config.toml
n_layer = 26
d_model = 192
n_head = 3
n_kv_head = 1
head_dim = 64
d_mlp = 960
vocab_size = 512
activation = "swiglu"
norm = "rmsnorm"
norm_place = "pre"
norm_eps = 1e-06
positions = "rope"
rope_base = 500000.0
rope_fraction = 1.0
qk_norm = true
attn_scale = 0.167
bias = "qkv"
tie_embeddings = false
parallel_block = true
init = "uniform"
init_std_qkv = 0.0352
init_std_o = 0.0352
init_std_up = 0.0352
init_std_down = 0.0
optimizer = "adamw"
lr = 0.00338
beta1 = 0.95
beta2 = 0.99
weight_decay = 0.042
lr_head = 0.0106
warmup_steps = 207
schedule = "wsd"
decay_fraction = 0.591
decay_shape = "cos"
final_lr_fraction = 0.0
batch_tokens = 65536
seq_len = 256
doc_mask = true
train_tokens = 307000000
steps = 4685
dataset = "wikipedia_en"
MLP neurons of a small language model. Each row is named by its layer, matrix (gate and up: input weights) and neuron, and shows model dimensions 0-191. Each number is 500 + 50 x the weight over its row's rms, rounded and kept within 0 to 999. Numbers have three digits each. A neuron's up and down rows have the sign that makes its largest values positive.
Before each neuron's rows, "fires on" lists the tokens most often at its 100 highest values on Wikipedia text that the model never trained on.

fires on: "u", "r", "e"
L21.gate149:503546494475538498575582421600420501550495458531477596536447548572488488508479495457540439580420404565463507580469473530593446503531544581482535369523478467526529439573505457535524475424486447491497486427495563488485453542535447550512451589539484500549469490491522510504463415562507605463562450446534517455512515556479487536534593493496457404438529546535482439544549569475487421523508531562529506489526448439603522519524515446443549495499540509602421536530452569536573494504580519533487462459513419522420413461533463513450523543680592501507499499503500583505543583508535580537
L21.up149:527520477451425533482416435429518510593532436594430411525496531491536522450575459477515546578521561491570490535569456582498523440505576555535566435390493533546579487534516453427549500526413490466415479514467497406611538535420514442496483515461493511500501490410568407474483527575500540510619485484526539382531522499489529517488462535578524521479434574479509579577544478471481547530506536533484572507497435499493466551462553516588518491553480591594401458540537463471492506458505552519441476489538454516520459549452472371511443545430586532394581450540526499449535471555507503569

fires on: " in", ",", "ed", "ar", "u"
L13.gate693:478452553527483457556536490495562521420450439477467516489497436515545515469455523543403471488525478622461481561602455538493470630509452451519499547491484471570585508534410540540458461461531515530504480477588544554545522550562572560504464456581536535455482537429547567522481475517424450475428489367575369465414497421480505477494543533590560477514509444472533495511513519527518523488566544441504457470575581501503486560545428504484516431503444547402515486569585573568433530537525479551420595439493469537564408472480394515468496526423507539449515435456528514502502509603610517523
L13.up693:433509543558573463469478462514491538423445526509552530500430539579535540458595504563531511402554475576479553470534552527453543514531509498475519548481565536510584376567475434500507540430513489520478392451490468505361432532522462486508508507428564532552432438468466529599552490518560519481469471404501417525484557527469481558479500432494475522580449530509478460539588557514570570527600450508541557426570402470476490585493517508521560447488506388446437465470513525523522501588516542520494414440467411392551452582565498517428526519453517532467478462476502419405422487545460554541

fires on: " of", "ir", "an", "e", "ep", "u"
L13.gate826:528508481507510493471492526378426445443496445481463516601486508495505486537519549494501533474493435510484475589564508456541423571488457447592528479522488485538419536441517573456510487481452451512522469535423465383528453505538519557461455502597453564573518403382517526505436447538558488420541534462417446479414486504503454479540611567556551477451570567525492529451491460417462550445582418418512518584469518542447455572480510530479506488557519586510534475446570549611526493538539519502491439478452431553421438499415447396480500527465518509515429433472478400476571415527569431461
L13.up826:504444483566506547454470526545480485569575507577467449515522585463517490388524438508411578538405579555492553446420533517509462465579505545568522590540487391452445551483493525543523474472541479496461496453586572566523464450461605535477429481533439479422461564539490420479495455516466496534486518532471559524440490458488439440467468464501489480455544460481532499502455514500491467473557455475508531612498463572541410486475551503459511604544558564544359536483632484439529454465548491568630406411557494599514456417459458526562462482499502483535492538530545534450513571451491484585

fires on: "e", "ing", "al", "at", "d"
L14.gate19:482551480474537423507509483461512619562497480553492548488436439584539515486440486476482469507503497617535499518471491485506494489534474459560484530563536486425596527463483548533410560462462547492496512500497474440505412564488420479486460455381412462416633559544537376586467434440516454482489446456594522479513528515502536410482528565484437486571502576450604448563518513443454544498491512448571536521482560505522521530486482504543501546532548570584425560456519614505509567533580487474428514512571468481564480601414451439523599530449529631443449443536457499478530528515455523529
L14.up19:492498459490448576448618434506536468395434544521475537364424468579533475472580377505504562518555594490453492544455484433460599485396591481465528463497462496472485535403473529598463481389507530481467461473553468579523390471473513430512460495477510472463507480464447532558431503418468584557547504497503496487519547588447542478492550498405484541531488570517525569563435463455560502540446487545483525536495515437455533591558494587528436530423513495467497478576630439551470523498556487499474426492506517511501504539540457549581572482476490489398425483480488539416455469490520536444

fires on: "ro", "ant"
L3.gate180:642544492549548515410483498436489464494505485501480501579426378476409480472594487433466444517489483521602534426537602438515486481470443621599517553486442499524441466431436528572453418482506608512403484606492494473601451508468569542527532504579487545459527512381563540507539459461480560486532482506416473576511454478447449490541535595409503487592594503517542475478423600424497466543521551500494441472511500412435492509479480496529534502481463537464487517464453497546461478532479516572545474533445504456538489570637478503547480529498552528485517514474509482431443528488545475433
L3.up180:540414515532524493607463543508578526473552519530471508568583599522450468426469507533562548468507497506468599517586537388504507511484442465520521515552498545431433541529509545541563438522518444510517486423523444526477443527444495492454440517441490550509515545458550466536568598492475450562513472500531415474432497449455396520509470532464513541462569530556497504504462557466461519588519502468482593480474531511510602571582515534549433524460442517598586562537552599445339455537582545468572514555465493512486470558457544500482597569467596464435448469493465506427396448526464407512

fires on: " of", "v", "al", "us", "ri", "as"
L11.gate549:566444420404501512376495470498468524602549376532447550458469506500419465514531524444511424462434521471420442505482511518441429476487495436561461461511473390541595528472469486565523509584527497476445509503465526467580473511470416426513487509582588598467604516462419458540449556576570465471456463533481511487464501475468517472467573540520514495540553494474492528619475566463514516496478358427503446485495593407490574490516503516449650513472530557471606464453495496512492491518414503537483513564561489555523490533508484479542547556495518519424446423466536504457584500566482498589
L11.up549:501559513503510492481357472493507540554527474557576517485469518541497620468431445473442450522346530468507527430410578578463510448422497429557439458469539481510506405466503457481466560489483535536474470552495476511522499556477584511487527540541538469498516523468336360554530489501550440469496394542481484470451484437554579464457485469502480508536456472492544556409387446473558449580541551527466439502433489548537534492479488476559557434465407572549465442535535439504418452574536512567525412533471462428474575473499492428517468514512527446496579518639503504489537525523491475494

fires on: "el", "in", "ro", "o", "e", "r"
L13.gate928:454472494411485487544461555510532468549534475515565519441500495559457497546530403517495405475438535514386510572462442418445507635565367455561480572482495508471473457522464498417450545566482525456501422505456537514536471586657526521556454540488472490585365469495509443503487486576508472549460528527443477449511525465549455471540451500549555441480458534585501537454458432551591453558433504439503493597532524577555533517584491502439440440464382477522531477560572469520540505498548452494525405519438490537447517561542496455526517516565504465555498524580440549535581492582540510520
L13.up928:436489511497447568555536556545510495550542455466519488459469470496439419510497546515498510501562491509470552540605544497441521493476478478437464478525479510446538455528482458453454494453516410411549445565458507470620524458442483529524528487532505465516507572523480495370453490522551548524527493530465462391544424475435354505410441556502481422505646432457493481596457464489542529544510502491579593477524369455504490415508555614479476541488587498532484506522539488386519442502434407485529442553511478553434451375578472535541569502484556507563433499524569466545470565517478494424

fires on: "ing", "re", "gh", "and", "o"
L18.gate958:546494445442517493449537524498356500471595472433539600487533463507492538570531446456447430498610577536486498562512482398446492560449547565508501576474499558399617521490476475428567507537531447501496470482480490486386458483480558475482532399438482417403390566428508476496546552500506458516458512507475473579561506529560440421470535510405484488413531541508510439352463529505421500465521523505540558466542545488472514545580543634531505479561471421573468543430482525458466539526517579492502520515559489467555540510543495539444443577502559490485487421530516512523530414521514460447
L18.up958:434555524548493464536547485503398540499546539459424423483525534599509594570475493424461490562558436491460461510531541467538567450410509473439442568556507516449518539531543480487530402535468616403537384523495548457505599593478552501521465522499402464522493584503611517435538518569446514470510472532528469542538373432577436493544469462389490448556472430463411415424500497515379437529496516486512541513425513480534553483577504453553459528493486558463513451480577532439519506512483491502434520558555516432537584553527505517438496529477463575461489424524565481520515537492498489405

fires on: "t", "ver", "ar", "on", "ed"
L14.gate664:559436488454480535457521358491609523486470377488465586507459509503576514587498437552429443532481415525521502555558531533490549574517501521530454470446539503597508467414443468535504419421493505546516531543510497578417511547570525432475478380459449500471479551495561569508459520578588521477415479453486508592522541555526510502490552476526412513546539433484589450509556531508610465493488535550532515582522507499477472534523479523498524473524404488482584521441548486639548473483554488414503465508483526496523546541533502481460526537488574475585497535488467477402591597475584461380
L14.up664:508525527585529558412536519524431590475425430522488558490494594533569504483603571632508567516506390517582461483515508546448576538503482482520604520473500521619466468486522451453472483530440453506498466422529527525490541490529558542542499462531470485570521578515541498598513426528522524529478541421595467542490506412484488494590547422521412542443516481476627559463516473420492586452574463470499468483507510543516533505403524512466522592553439410568514495477480581569511504462503509546483505481529587527449443568533407432458512515494477544598604478512477438471476512498449604530

fires on: "e", "ro", "er"
L3.gate295:526412565513418523478552462562504407515606551507478468569514412539460561474593492556410474568494526526552468546557564538432482476511419549573544613404515522497449560505410516514474446519432520483463476518418528492519467548534508547435432503435442445453538502535499502568595562521459466481465503547445522492478543461524464579458438483435473586446517510541598503526449602469515468533538451427461446508552538487533507589591565435507544509434489488494527521503440497595480676450565489545475509519405394496541479475544394440491522521512499501515461471487556429485566490499490493449
L3.up295:490470580479504511419463474484391600453564528537519590450462414547512561404483475420527562473493507452511505490509430481567426477442423495582517508496540542430536597491551478534510538444505538505462443451564494479516432456545502517429612506511549501466515490369558416500439494473601386545506500432447515555529595485471390521576450507471461595496507492473544419517500527530518510519468631413549548463532503537474552413490438460538533483478440512554463575434469488455464501532539542454557486439514497526530487573494536494513575567571548494579574515527388504496544560545534453452

fires on: "re", "ro"
L5.gate541:548551401510482517502485504493532560594545530513435554483562408456485531459485560518472447518525495504423557492534544561464487462555522488582389465434450549469446456544493494455598498523607488487509507550512510445555533609513505581535510493509547478512444439426511531439473414497539549529502426368378536493566521344516487438468494610406446439430524498477546530488464481468478515520490436535453502467644509523480563507512498429493468520494465501447498514465542452492502525528591571610532468472438455546529443414506543530568458534523524496400536448561453459443388487472561505486
L5.up541:586553510559542491468537529496492490536492501529487569565478546502476467471538495567487462534496489416479560554534483508477513480475460448612486549571415513556455535358508534472543385489480558478529475471413524439453471479579516474414493461465438587461518447441436606447544569489420546481522440518557556599584461388400541510472461503525562481428446475510508466530474533495528572548466554563447548417523443540514531531584550522555491446469538423460586561467516528519484545542514521485561526383489531544525479511583473452434523570413386484510411492527505497411479476580574549462

fires on: "ro", "al"
L3.gate484:553489494480514498579523487560436514463535507486430563564432456542446519469484459513432403442551536495538547524535573542474455450486458491543463507430451556464562480385454546602436421424490593496524472531536470394482464432529521504391468491456598446457499453479501418511473433465500454471532497535448574546470421451515466452503484516414455506427543431548482530545415527429623476597458573536491479413485446498486587525470481537506527506436538404488521552557457447533387546586552472556525518530494489499500624528530418562481501524506532522433495526520510484461565492499545436366
L3.up484:487480518496504507653357520511489381487547431504436510474415445567455429572563513581497535456458504495432535556535541532513536484484473506508467472492389584435546503551393505563458539500525506477478590515539487424642403475463492472527469480499526513499564449394486392609485465577505500534584480547540504584556483548470582476480465521475510577503464408495571471541462493437481447614480581486495503494534483420467491562512496529510501541539498466577500585545471458507543477501480428534449513502495424470538565433470493608517449515557502495509535495527471559532378489446527476518

fires on: "ay", "al", "ed", "es", "n", "g"
L9.gate492:458486509549497458536459495488446637460544483503536482543494464491464475506560415530510538448435496549466536540532490504492521573567517503480434573504455538512494482512581515541470516505468533644496568462538462379499578462571542531496485455554468522526554524449560589536492517538547476508521458516487553542584532514547468459426526475455417452465498564522472443500478561449603537512555501446616584509499556426437596478555479503404484447480448528436477440446423482512591580440621450467522611553443470562565515419418516530497589555567540512574445524470564450498521481488556387535
L9.up492:416458451445437489468412490460409522532477564567520453492490529477456615396504529493525430523455469566458463504625635521525520488491502491458524514406473536483605488355475511418560547565555525457547439474418477494521526562530519476494518445525532548543494533423475456563520483463444528457563450536443389457484426444598576518598551507508550464467435484477552476508484498499525436521475483536534521543526466445476529489453506486508486455603470526591406455436464515521444546482625436503514444512517489497437521470548594517399452448547470537548468495504518418581521525488419444478

fires on: "ed", "ay", "e", "d", "ad"
L14.gate139:434444500585466438527514491537486537466508489556531424517462477565502533505542434530455399501488491468466509543557484454516502475457549525544397549485568458497482494491452473471476479446438546601586474570575576441475579583499461578496494528542538562529453462426586434534441436507543529499511502451475401466516531458635457414511583463528486490430473500470489413482539502552531500455507450562568568410501487475460534530570447554480539444604382465473446460330546485538526482469515458544509569533509467599608490527455511521513540544564503579499493423540412448542501555513517438436
L14.up139:428481567594464399606508524518466534475416501588505430542523498524554526532620511536457466554483399505476535529556568505577576487451484511394441508495520444540528594569537525478527457568478500540529477478517473524536519517502424494549469523566503575560420562462547470535511530510417526560472490550471499414496496400566485485514543453553489439453353489484535516538557571501463568442493431521539528361471388567503477491528470498588445484599494406483497530496480543403536475500539483514458504496543544528549371522554596507524560538526465469509433417594467516535484510489487475473

fires on: "1", "l", "b", "m", "d"
L5.gate933:523529517432492542457489456457499586465482422505474519530451509538487481479504434512481463514507562475491561557618504531533401481517477522573587571487502545454554500528487576485398478483468493528417482475454523425440450589495474484478478437453474490514613451539572448462476491418575431430388472480456535547591526499546465437490582436530478504495562527613455563515547493463469425520490492542493580605477460526522406595525496607503576475512590501440522547434500527525553475599596455588553495536548515515504408507514392483470438553458531540446535451558477428443461569493576462524
L5.up933:530560535493597422479501477503418554453414473467532539416496480514552471396546515391567494500508458421511486518512494535616423491536501489557549458477430592527469494526434484580481466507495501460482481396515501449545470542442481539443476480564556450591570368456612544358492497459561549477514502498507567435579521461576551474579480444558425539517524580518457531561509516487444549475517603542530391500439435493465498463484450548529533482523630491459510513511510436506525433560520502543487447567576565481546492585498495473475479568471485505580543422546478463450462486493503436561

fires on: "in", "k", "e", "h", "ed", "n"
L11.gate689:511484488446520530473509478473451608574562539514564578423509420523467548517577421565546531454551509425468490592489441490438529454518515551513433567459478450483597567521532621541465527521471496489478471544581534493483589515518522517584488566559561489462507517514509537503456493581470500420508403497510584478465503459533509469404447534473474442486470522530587467476480518578421513506471436472588483487468406459633538413562416491436482444450585496488459549493493588567554501565538546473601508475423488581508516481424575492452529531483535380568485489595522531531496590509524428531
L11.up689:490478410462540513428512513545433580571441539602487504468448418430516450497462506520466509505580497493508475570462500510523472450519530478427568480503519532527576520430528457628444473521540414470469468348507475410507538485520614574438482505504510486463536519510466544579547539506462518486477521542468576532458423432585483476545542541564561458446522527454495497556567519455453506465574454460487522444427448495523598484461460524474426495538519511620519461468552514441424542540590506508597434510618541556502496523537480529399498462468535491551512529558457364517473561408426552578

fires on: "v", ",", "as", "\n", "s", "z"
L21.gate371:479528510489484513522567450561449472552467458507475519487533408479481545591489402561502369511536492531559477433415404452440575559531537515519416493484488481508425497463513473534483495454539459531477530548545521557503572562491486588536495508490548400445421518517525554484467504498503464478586454581517488485377542533476439544537477441468520459498603550549637491530628456502579426576506516443572462551501453519487593546548471553393416565500521586494410392548455641550525471446483489554450481469518525561572472463533542536474478512521528556511480546576455479438514501503498500536
L21.up371:504551541575479543491492517496447571503492520597453517560468512618472510502461556524446507528534384579535400596458426524442541484490536506644538580526553448513534566468529476521497489546450517545481625483441495488521547525395482513538524591496562487584536486471490461419541489462548548528548503551584594525514547462518462467549436580494529454467395482469543527509508547505520524489500459484538579401475441511538466567433597430497470510426463504485513402549488425423593518500464517505371533479572523514482480495527500582585508532457470494458435415494515409426472440487564521464

fires on: "or", "ic", "e", "ric", "ec"
L14.gate419:514516480481531459377547405545532495578505528563487503553501552492500465498506499524492402480466478484439517618468515443492477589473606514469504510525548426529483480538514531505557471492536396591575534463392629456511607563534501501396486507458411420517566445488577503567423454477519557529493401516506456538432504424513477544538517527554558518449525468592617482446511565346546485525533458470566499549558492391506455465513528480544503574523462482502561542498519585516560559491516525553468510455441466461550517444472506419483498551552526567567428508520469420476511536475542570533
L14.up419:577494582518503479431540474477546459509447550511470510504579487480436490463504535470507463493600526498460504460503416540539446551404532595423506502563611562453470504499466415527550409392488460522450476516511487496496600535494596496518393415484494458409460410503503515512459424582549512526503474432482512428556568467555494549485494491507531534509540515440499563584559543546472482490519515626513505545589476471470523541483546565513449638418522475546421533559424438459490458380448473517502465462504466450556487454549457483551485453537548558425548471466567488393501619536553453506

fires on: "n", "ions", "2", "ed", "at", "ot"
L11.gate643:495454520480576489550545525539520517491492456573411417555558428505492555568482443517394504462416387527564476549567531554529520473411482526572513591519463480499560550472473416459530522490549449434438435537428494462461505590472517456560428469499493555424439564384516467372537523570458564401516491484450483514536505558540515487477472504430539435461492415485485534535548409480493445495493448504540587478527428551406543514468481501396472451588518460518520512478529482467510415456536570480559475500513496534505607541474499512451604571504577474480501481490405476495603556503431494403
L11.up643:591522516482573426499508466566499496461582498558491359542526572614524512576560503474539515464501452468468468505584493488539533628459504438488460499557531460503455479471507519558454547592520511559563586498489469460471482519542483452416487474456509548521556543507542462469554484468548514386539471461555448469575502421522508550534509503468460511567398487523504453568570399530431578552485555536605505459474540483472505577497472590564551589597493584520494491453457405520482500458501546470510559540539524405492507558431484480560647553542506473455485514620507549452471463470462465411

fires on: " and", ",", "e", "in", " or", " in"
L20.gate740:508535499515511546462400470540498559559496495492542583498486364524444433424466441440467555492549498517496556470428444446510501461494461512474484492431475495430514457537398498462588449418497640446557484550473560536530424538535532570564494472496559546473450448518508567435562415434512550484507475546482576550605549471534496525513529527532553455461536488565510459552477427498548513569463519485456472506558443565556487549578470573438510526475561497506554573509524453564482475473510523546499434400485481472483414578462445504475588454601460547493533423549413631470582625534558498516
L20.up740:518533461518372525493484509512445477578445440534434563569451545498602449453550432539444541493471491618552474525446546522532450462543488518456530479492506557448587488492482454466598456432404542557484531533437549477465611472500511534497443542583505407525515464446478538514518517492431585471566426464558483543536482554401618401504445485472459499445435544473521454459510502526445477417491507534403522555454416514544546523496514635531510529493631499492546405492590492501468460437472517514552484531532466550524571594456483512493579447488550508465550411468517503497543502390535514452

fires on: "e", "u"
L13.gate273:523569592511529511568527529454481499484487470504468583527461471476581470505402508521562486507526536479482445603642469479487452515563460557498496476568522465499474478514403445458543504409544428404498553517465511467467436525533479459397505461506440555565449460443516539402434480584553621486447468503565429499580523487559484437511537574522500526413453453545481475482598510514490493468454530458586603499489523477559486515438474515510462554544484521542484492420550493533548532476475574524502517485506436611476400483488316472449532567430556571547409497482472495460517462538603513542
L13.up273:449404466499520487459393473569468536580551533525456460477538468501530443534475452510389476524418542570555477481470443343461447483506528587520525540467556488472485554526481503513456545488425424514498507517559526475503508461501505549420475454526515485389440454492551496434493501494459434560525497428497585511506453551441473525483509534486339508468580453471604650528403541518510480472445541425477427485541445540490466471579473517461445542562528524506500564494553475493533433413507545475431464379493478512441511418508528544469552451541538439566511539584445448443474484450545612452

fires on: "es", "e", "ing", "t", "ed", "s"
L14.gate795:537590474544474477427488497408492534527519503521542558497488536486516544500554522448469494474446457562536628539487598376507528555524511506599556614491465506421518409557518324516475464486524456456564478454509484351489460563475554484434473443514525429550496491472495407569546456404437450534469480442533559459498445436537415523432444549511440470525477487530580547511539496507521434489522451445513628474514521413451485439513516533511439552478585469524553519398575565551538455402526476521514507485546573498565535456467471515449582509459480505461486432496507495474517430522471437519
L14.up795:519463551507487577475578471520536481435436520518483412479391464459462502464518444492450512505483436569554480396503515477368538560444526481490466488512477547533560466529494502476553551485425445568525491470593573496523444550417480584524406473530485465523513419490649506566579431470510587505477539598595466563561581500471501452492458512448417485532439544495481483504486442441532484530499489540464483517514502515422519624533459496427473467524495500483578503453551487566458516510497518502536402501543417463470512486479526567508500463352563521546592601545523472438454519405387442453

fires on: "t", "m"
L5.gate398:439513482536465581507430483463514594441539472448496540600546571487490456542475538532481510472473517523524581481532492497480422576516368540570532559584533574443544519470439564416519523489483515595497420440459539369438492537463499474454448474440493525500481464623539435538537491432505440509462513565438499553581575478442381494472499505626526532392556452544474519507488447426556406518500502565463556607526464527508481603511505545552487531392484491512527532504506531528569499519549516502498456422468480512466391552549454517376439499511473531479478445540482514443558532540554560504
L5.up398:532396482480479513567474492477500589461487452445478500411669464528510485438467563527463479509494531464395510469513441481537519481503446477451378460514475547530477580499452460492477523490470381477551454493446558493553582562448467575499449549508565452447597498463476470410448551488525473547379510468439503454533448387487474410539532587416509357490514550431453448507593478470462549475526533445500465488492536536487448471492521534564528509527464500496579450467514456532529518424567442405446484475410553475536443425559536462535502555437541496553547574572472452504451577447518486529

fires on: "d", "m", "l", "ter", "y"
L5.gate410:442485518467377503465456427445514487452497530525530573543455569597547483457432466525562487486497501523466452460505530476526424407508386487605605501531549490418551549438448531506562508459505464563492451506442521406473507554496502534405514511537474465464397449514554522455530424488554425496411508529449455448546576513534344469480594534532498467510568580511501516493540522480533444540543468514412476511541486510587435617491539549553511451435469477460577556451542573522467552487603544572495501524456484536467450519530521442451416551500459446551498484476401507517503634571513500499
L5.up410:590526480490549631590388469559601458446525450465520496547541577518497490507562576487495580536443513544493504461477472529633456551565544490557550455541495537592477581434500489453529622580536519475480522385421560522526463474458551508440492572556471540500555440454496408466508491488603440537506556394519643502531460550402590461534452514545512448503551451588474485533552503503516496536517561499463499527501508476466515457418489510566554540475528420472411464502488549510498477551483547594492508444523540496569453483572467520561480478498535502474544433494473421425430464506494450461

fires on: "or", " a", "ud", "an", "ed", "et"
L20.gate891:369483456510478549550539513535508527530491509548510448406490462543530542510472435516417427561476391519416420443485518460478520553478505571574399507481460508533447633446494521486505428509537404474580574513572487510557576508531531675444483547557455466450474584570411422441467420511536476469534520513456481474493422492537441391451511474508501420468525511545447518521499462412430472492523553484596520463510499522556500471504505482507494552550519440585512458495395537504514484522476447522484461498457532452517429449496462458433456530553591507511479480522499361518496515557395584498
L20.up891:445449468478501529581553468459525489458418518496555461574462553585542504500549524455480490500515431552563464460396527521487463544484435543493524553512456554629495557514497498451523512442421503485436518537489490487511516526514602521538461503529456446408478588526493441499517408546543534538510546494379492424529505431581422503484585488553531442547517410539489546539498454417455448444526557546480563468504481566579595454534537495495473428462527459539531530491516529525494503529313562543492504472540508466448530529523354389509483509432490415476423513555459439463462521497365592503

fires on: "st", "6", "ed", "2", "or", "7"
L3.gate876:473537504446498449538629428453505527428498417519527383491437467498544582543418355444501511517435437507505430578558533420424514512400492525630502467502519472545509456480534476538490429487493481511599489475460579426422487556502461453432530592490579520528398481566466513366510488497549479421474508485474422526468492472439509542407487480475553465587539570478451543559536485537446435477483509475497567495538497517529527530485449538454500550505452450491509415463493556466523542524525456560468511492509438563500474429452447519435565560470594474541472579469465484499575592601441487468
L3.up876:441499532421507481541597452541492428436537487515489403387495496447511631507508380475567511569408431516562470413489541482499587513433503529485532455544433505561451451464555460530524397496434393517492494496503520400449585438542559491449508610486609551491470506528472539434510514537525454462472493490418506436480432405464468590482498480479543510562447510502490539489522494534368455498475461534484520365508488551518566446632469560541484561404498498505555438466419504492483568484461428534489538568490488479518533445496464561468509417505513430528486528526502521516447576465511483514

fires on: "le", "u", " le", "z"
L18.gate804:630479473456509467542447504516403570526521453497535510492442498458536569515516511486452458585549476478497410474406386461486480584443538489527499568437521346526555482499511510490433459499545541477502457576555464543425405493515496556463479530417467509459486490431436494524503418424553556423446592498511510441505494449496557443471483488435515476475500422500518453510511474496488521588466501469468502499503535470505509511425593559435529513516553484571361566423403599475506584570512483519432473530437504509545492454533490510494524636602520531485506475486409484586608445475508549585
L18.up804:472464482538416450519442439562587500526473460591542501452474498503570469630463541533565435582535564457614538473464443547508483499555485546534476477524490457510508504521573490480535473557554575460439433450529501473425402527476567539414458510446443410481525500484535485479529537474540540540467507459535599523613456514534560505434627445480516490467515503473472627629494581446381561514519552439530432542514448460490487549549461512544638512500508522492519520492570575544489498538492501562481530548442498453500418496448572454448454554482440454464503430473527507439550454561501482611

fires on: "i", "u", "h", "a", "an", "o"
L18.gate956:452535476464548475550527478476402516518516475439517557556461405545600448416526530516491391598468487585416519492532511521559431413524513516556501454525500479542569569465528622452553433523502415441417476484523496509495460491517556512510442579459467549525507505501463489578448557579451536508554473466588431471503502439461535470591510530458441496502461504605518444466584557503499549511554486473520530528572487510561486421509499524366523557390456430540484534401511562533513520562614456460490555541416578505462385542567487489575495566533468526458455502568456533479504577502493520425
L18.up956:481520497560530496624489584530491542569523461532488414498484480519462528426571548488484533537406379537397517455496455555577564499453388541449422470540530516550420433466488498408455458510450455479436504501475442460490524521500531537490430504526555494601452655459498524584504528427534617493504514495508544493501595527492516504469566565476485548410514568488473503593558503494540487543479463518545435546539533520454405537382451555545524517535521493602547489541538498479541446443528469547439545468521489535527426518489460443425481588457500504393558477556524535495551518432531560394

fires on: "ro", "ut"
L3.gate874:680493518494475550498438509570516510590513491554365502488467377467508499514581552480375519560521509483585530543455550508534528458482544525556526524498507505506490538437516532479441503488498545506538395475562520461520454449473528514433514596455523546385502505460525466394519474503531510435490483546447545537490580548478510574527502517459465436550560546487560572466411513566497475456460538542498427463540565435437464460543474358541500474520535509477490547562461475541528536444548449588632535533541516470590422493557432523493421441515520550542521438456530600461454536503521439423
L3.up874:496485543578533475595496518520480590506582500448486507497516544539450518396461438494424535462480570509466622491569444527463519454564514506501542602510600503470541605578539490492562515422529491426482485494453485465511504467526475546418506542394497482577555493596509513580565573493392371530558429483440562488492508452500470455508574478461508545433474498604525526517386469455559555508493509370529613429462486534514476554456546490542468494458394552484533484579490448448435509491471578539502627497545486465474505496468471482556573574499504389490503455504518490449536484527463498507

fires on: "a", "e", " ch", "o", "ch", "g"
L13.gate647:471506531448542564526455500530542524472443559469481461480444505606536529622456499425529465506479594471515563480514517498500471540448361470529536504456548505431515433418585433438518482489520623520548446477471527453394441461580449543559466536426503502554475559551486362523511516542516503547519371560424529540441503521558557472523532530475555453471470584616543469469504540526567547523511502544366387558498490452526485497556486455478535470449446505555495610472448536528518559469441594526488519466441452513496469559537463454515480430416562476512484539518451523582456548551556510442
L13.up647:553547523468489464487509545436509492479462450486567531497490523323479563497480444434558484489453489450469459519449533460552463468481577530522576559505523495525482530493491502504479507459522411520506501563467497523500554522346436471448481585396376511579460467510557496482460466518473502474550553492561580550487455385472421437478464478547436495528520442395524585637491563492489526555545424520641564527508420513581493539476541491498560511595581450540500428420503480431439527489581447475549415546551615529499532443532516540510476462438513523580527499467513479473481564483530514547

fires on: "\n", ",", "art", "re", "f", " Y"
L18.gate236:568607387449545482489558440485436494586637456466554507403424427489477594448505461518518382601542519511523495572488458511501473495542535493514473561443543427504494565418516499440475500562553496527395540546533535427400547567509551542561489535467528495464508526521524522465522454469541561444496433508429477565501502528468554516480520590547453495440551492553548457482547566410468453516454506512506529533549534605484487520531478446519520439482442534533407482381482507593499475543552454494498468555492406581550591507525553549529454549571524512479557496541398476518597507604507522472
L18.up236:570531444558459492564559501466413450543465427433490551540488558504478603431550531510540455472467478515444474510496510506491460509540494482514514546483567469512559484500541558420510498468459493503481506479513480477407557540469468430589517484543598474595466518474450453355443469492436523491542483488429367493539513534556604473491485462535534495432402496453485443519388485436445509528578452582472433489401454462540554465457558467510471471504504518446507506493587453488633482578394503531454504414493395531581516512527501499450503501512535546441457494549492421437385472609550460403

fires on: "and", "on", "ation", "ing", " |", "st"
L11.gate131:514433448531480539526451507575481560495488493475501573532554400475503494561471469519522407510544508575564573569543465490605434488484458529573499491552522523481569635505464474490556500443574519593553506507405504456419407517482487513435470424507546521512430543433488478563452508450499459493535478441553478511479472476393425500451566549456459553484506515519483522541502424404473330549454536613493482419577417455535552467489435549540505413546442511549531547454491492586564411545428520540428523461473552407549473434505514551471450511489564568541519432525489546486590473515506521461
L11.up131:402561540363458560515467422465509474581440468475549438559552430554466504510469467481573505565530528494589407481603489560461562411529484573489467541554455459580505472522546422524556432453571481545479477487464444511468461570522561537501510505453450507470481559541454497443603503602540496598414482481469460519478452510443458517534495522522503507514555519536415498409491486434511436542527510557391502493522504533517561399479455516531489454509485522531608448518466484568593526550482590531496537517545470421470493504515471571465515522515536533305525526605539440498434569476506533492